python train.py --num_hidden_layers=14 --hidden_size=384 --num_attention_heads=3 --num_key_value_heads=1 --head_dim=128 --intermediate_size=768 --vocab_size=4096 --hidden_act="swiglu" --norm="rmsnorm" --norm_place="pre" --norm_eps=1e-05 --positions="rope" --rope_theta=10000.0 --rope_fraction=1.0 --qk_norm=true --attn_scale=0.103 --bias="none" --tie_word_embeddings=true --parallel_block=false --init="uniform" --init_std_qkv=0.0255 --init_std_o=0.00482 --init_std_up=0.0255 --init_std_down=0.0034 --optimizer="muon_variant" --learning_rate=0.0152 --lr_mult_down=2.0 --beta1=0.9 --lr_head=0.00626 --warmup_steps=0 --schedule="wsd" --decay_fraction=0.843 --decay_shape="linear" --final_lr_fraction=0.1 --batch_tokens=65536 --max_seq_len=2048 --doc_mask=true --train_tokens=598700000 --max_steps=9136 --dataset="wikipedia_en"
MLP neurons of a small language model. Each row is named by its layer, matrix (gate and up: input weights) and neuron, and shows model dimensions 224-319. Each number is 128 + 32 x the weight over its row's rms, rounded and kept within 0 to 255. Numbers have three digits each. A neuron's up and down rows have the sign that makes its largest values positive.
After each neuron's rows, "fires in" lists the words (lower case) most often at its 100 highest values on Wikipedia text that the model never trained on.

L8.gate79:117158130117178159165152183226106103103182124128146082116113125123130117121194103109157107145095128138177083197176100089135168197113121178102116164086164163070183112137124060104097115139140129088099143101128137089078155118122150149100079150137148135097134123086147182128183125159126139099
L8.up79:108124143190131127153134135130130115145138146070078117089116074127151170134129079106116093093092195106163107165185126146164101110127102128163131150132127121081134081110121116150080112091134122152168136188120141050155079130117155102173156157188124135139105106106086148178109139167145133173
fires in: "as", "of", "a", "to", "from"

L7.gate592:134168119144094057117110096110142122159183093168125112097095174116122168153138156140129044077065120134095148144125141172126128191099128158127165092144139144140165108189123153119176098181154086121166118109205089099134203078159121157126144158129196153112094139144164130100061212102143103119
L7.up592:119137119143156187143115109134134132117129152083181155081152167129169170132091117180089097137134148132124168127119125099083149113158107095101081170096153097154114198073129101080128119103151125105129184123110092101146098125117143123109208125170159110112153119144150111176116142168134179131
fires in: "in"

L8.gate87:122115120182146126150144143165112190170192155188074183133092120113068136112210115062112112174184179102105061115153102120091080146131090170123168052065106121195109128096162091137100113127110121127077163171125101121138151098086106159102138127098107223145149170164133176130094141174160100115
L8.up87:143144150140101094174145171086121126184092159139121174083072176080072099118137125140088150114075142133120122115120057123121073176200046194093171108087133124129145105160087065097153093103211193127111121194124175149150108091119126180142089143125147114135148157135116120117050135147097126107
fires in: "is", "was", "are", "as", "were", "be"

L6.gate543:134173155180153114159150160147145086132153097099159182186104232141158104126126060114164165125111125121143064134108090160123076132131112096087080089054124180084122155079107132139163157132146141135168110140104097125065179105150129146170178068163084128076101135103187087119176103145129148126
L6.up543:169166153176132082144062081152201123172101126066099181129103119125128154167129075086073070106120148104149152194100137122135195212133129128134113094192159170183160110094121071113133178111108170175183173130097173144140158144117160139126159101127134111116133111103124097161157151113119105122
fires in: "a", "san", "attended"

L7.gate578:162120098102142173165081081196091206132086152166123133105152116158138160119151160101128064095201082088082099159137100135081073206092118148147181165134098148143128166136086124136127119126140087131111091092101095079182142200113133135118055170093126129126171124097134130109097091119128143102
L7.up578:080137119143085144176140120129116139123140135081089068091125096117056040165141188135107091132173095147073131116100093140142109125181132142138099088173073098126106115137086091093164103164123074146117096217096144199150171165161125167132084155142168120096122115138126137155088187149092117118
fires in: "been", "was", "were", "being", "later"

L5.gate568:122137131119050093156158146126126126178159133125166121162131187171116117109140142114120149076082163164134190132192160091148158165113125134134097240065153088161121133125163155131140148126117185154133061179052154130137076154172131091098121117139170126058127162132100098073152137134176109143
L5.up568:132113139024126117108114167136160154089157123167107152130065134095173075153188109175110114126098112135127130111131152129134128097083150118094047108146089089101174109174140108127139125131112153100087134153147158088091068149087103105144107086164132126140162119108180126156071149105161099165
fires in: "this", "same", "critical"

L5.gate622:200136159089109111154105112152140140066186140131072176153136103125150201088092131092104146137137139190144136124159068098142138144112101097129147112098123114101155106102100168147159139150144193107125146153122146066109188102097057096153133139118095161164067106099089107098133119110110134114
L5.up622:097100114156101208130141157139131138097131144135139158086080225171133170113120071142070169123147112120103094207173089125033118118089168167143154145097140087157114188130170134119158124106149134110102109093089147121089115145142111127090130139114132161140105151080100164182099135056187085075
fires in: "as", "used", "of", "called", "storage", "term"

L6.gate583:153117191166151128082093122101167141150145110153141101139139180165140146157123112170132104105092075063106180085110102144134125102130142148184175140090156116133132118080126127128118091154085127145184133148115165163128158095111059102151090164044191131131156114174137134125110101152128117088
L6.up583:153142107134151148072154143102170134191135127168137159110126137111167118152168168191143160136115126150135162128123067110071059112118114080082186133071182120145093141154120096080156133104141095095093140085154169164076140099135133092081146154132220077099135193178094153138099139106149127151
fires in: "in", "on", "was", "ministry", "opening"

L2.gate646:149121165149137116151109081096157094158143184153107138130138181161157134125145092113102086164116144135171089118142111141088215152126097139067153091139144040155142189101134163134154115203135138084113128120143098175138150109165095116127062133133126141161139119141118096073159128129121119162
L2.up646:156113114152176149097127097222160133095151166125131105114058149146112139150074127091111109123102118145168127018152082157129166155109195125120163080086147110148117177117134115107160153065145079162144167162111148142109160161131146047125174079138084142055129121135117118169136130150161174094
fires in: "in", "he", "to", "taipei"

L7.gate27:118123096167137121131137154187164084152110072148164132115129192205171171137113091118137186120082059178106103073072208125121191132119154093108123200104152136175098085153126156141140099158114140160127091116054165115097146089125155105150144173074161140103142141079130221125099140140175151081
L7.up27:102105107185165096143126117173116104107130115117160175105160169090142119071148127106156099159092137139130149149124146097109105096082131129124113104108161055148094071111146091139135203102137100100081104127117125193115113126153117137124104130097126109123156105113102115178075109159137147143
fires in: "this", "that", "same"

L8.gate617:115101103170142147150103118147125128129156127142131130201047138140114125110147114101163088147138056103123142194074113112135170131097120098081144087116167080100161138096114100122167123145109109144063079123065145097159193141154158167124143176155151171097086088084143120111105120132136106097
L8.up617:129145119178167176158145039152141111153127081128107133094109179161093125123115097162119077103175168114108087126077137115103099097114127108113136112133150116150142111123084137079164095101132123201147111129066153088153166113132130176166112086179131133159105154107071157143134114141074105100
fires in: "was", "being", "later", "were"

L8.gate291:085168157105118135170060150119181138074177150176170083148108112153107175108087144125123169063167060171129172104122136053165112179111163107105136088163118147161101090089135074138140123186128140144190149101112097107133201150145161142175133171081130140120151119182169174117102107136162156148
L8.up291:147169158121115179168166125129164138106179158130115128092167096147146094140091125158145135158130142147095138127069138089124101103115121184103142156164145098154115161099055123165129088160138150175106179117105149115120136129068094162171128201194125079075098121057099157171076154176062109121
fires in: "was", "were", "been"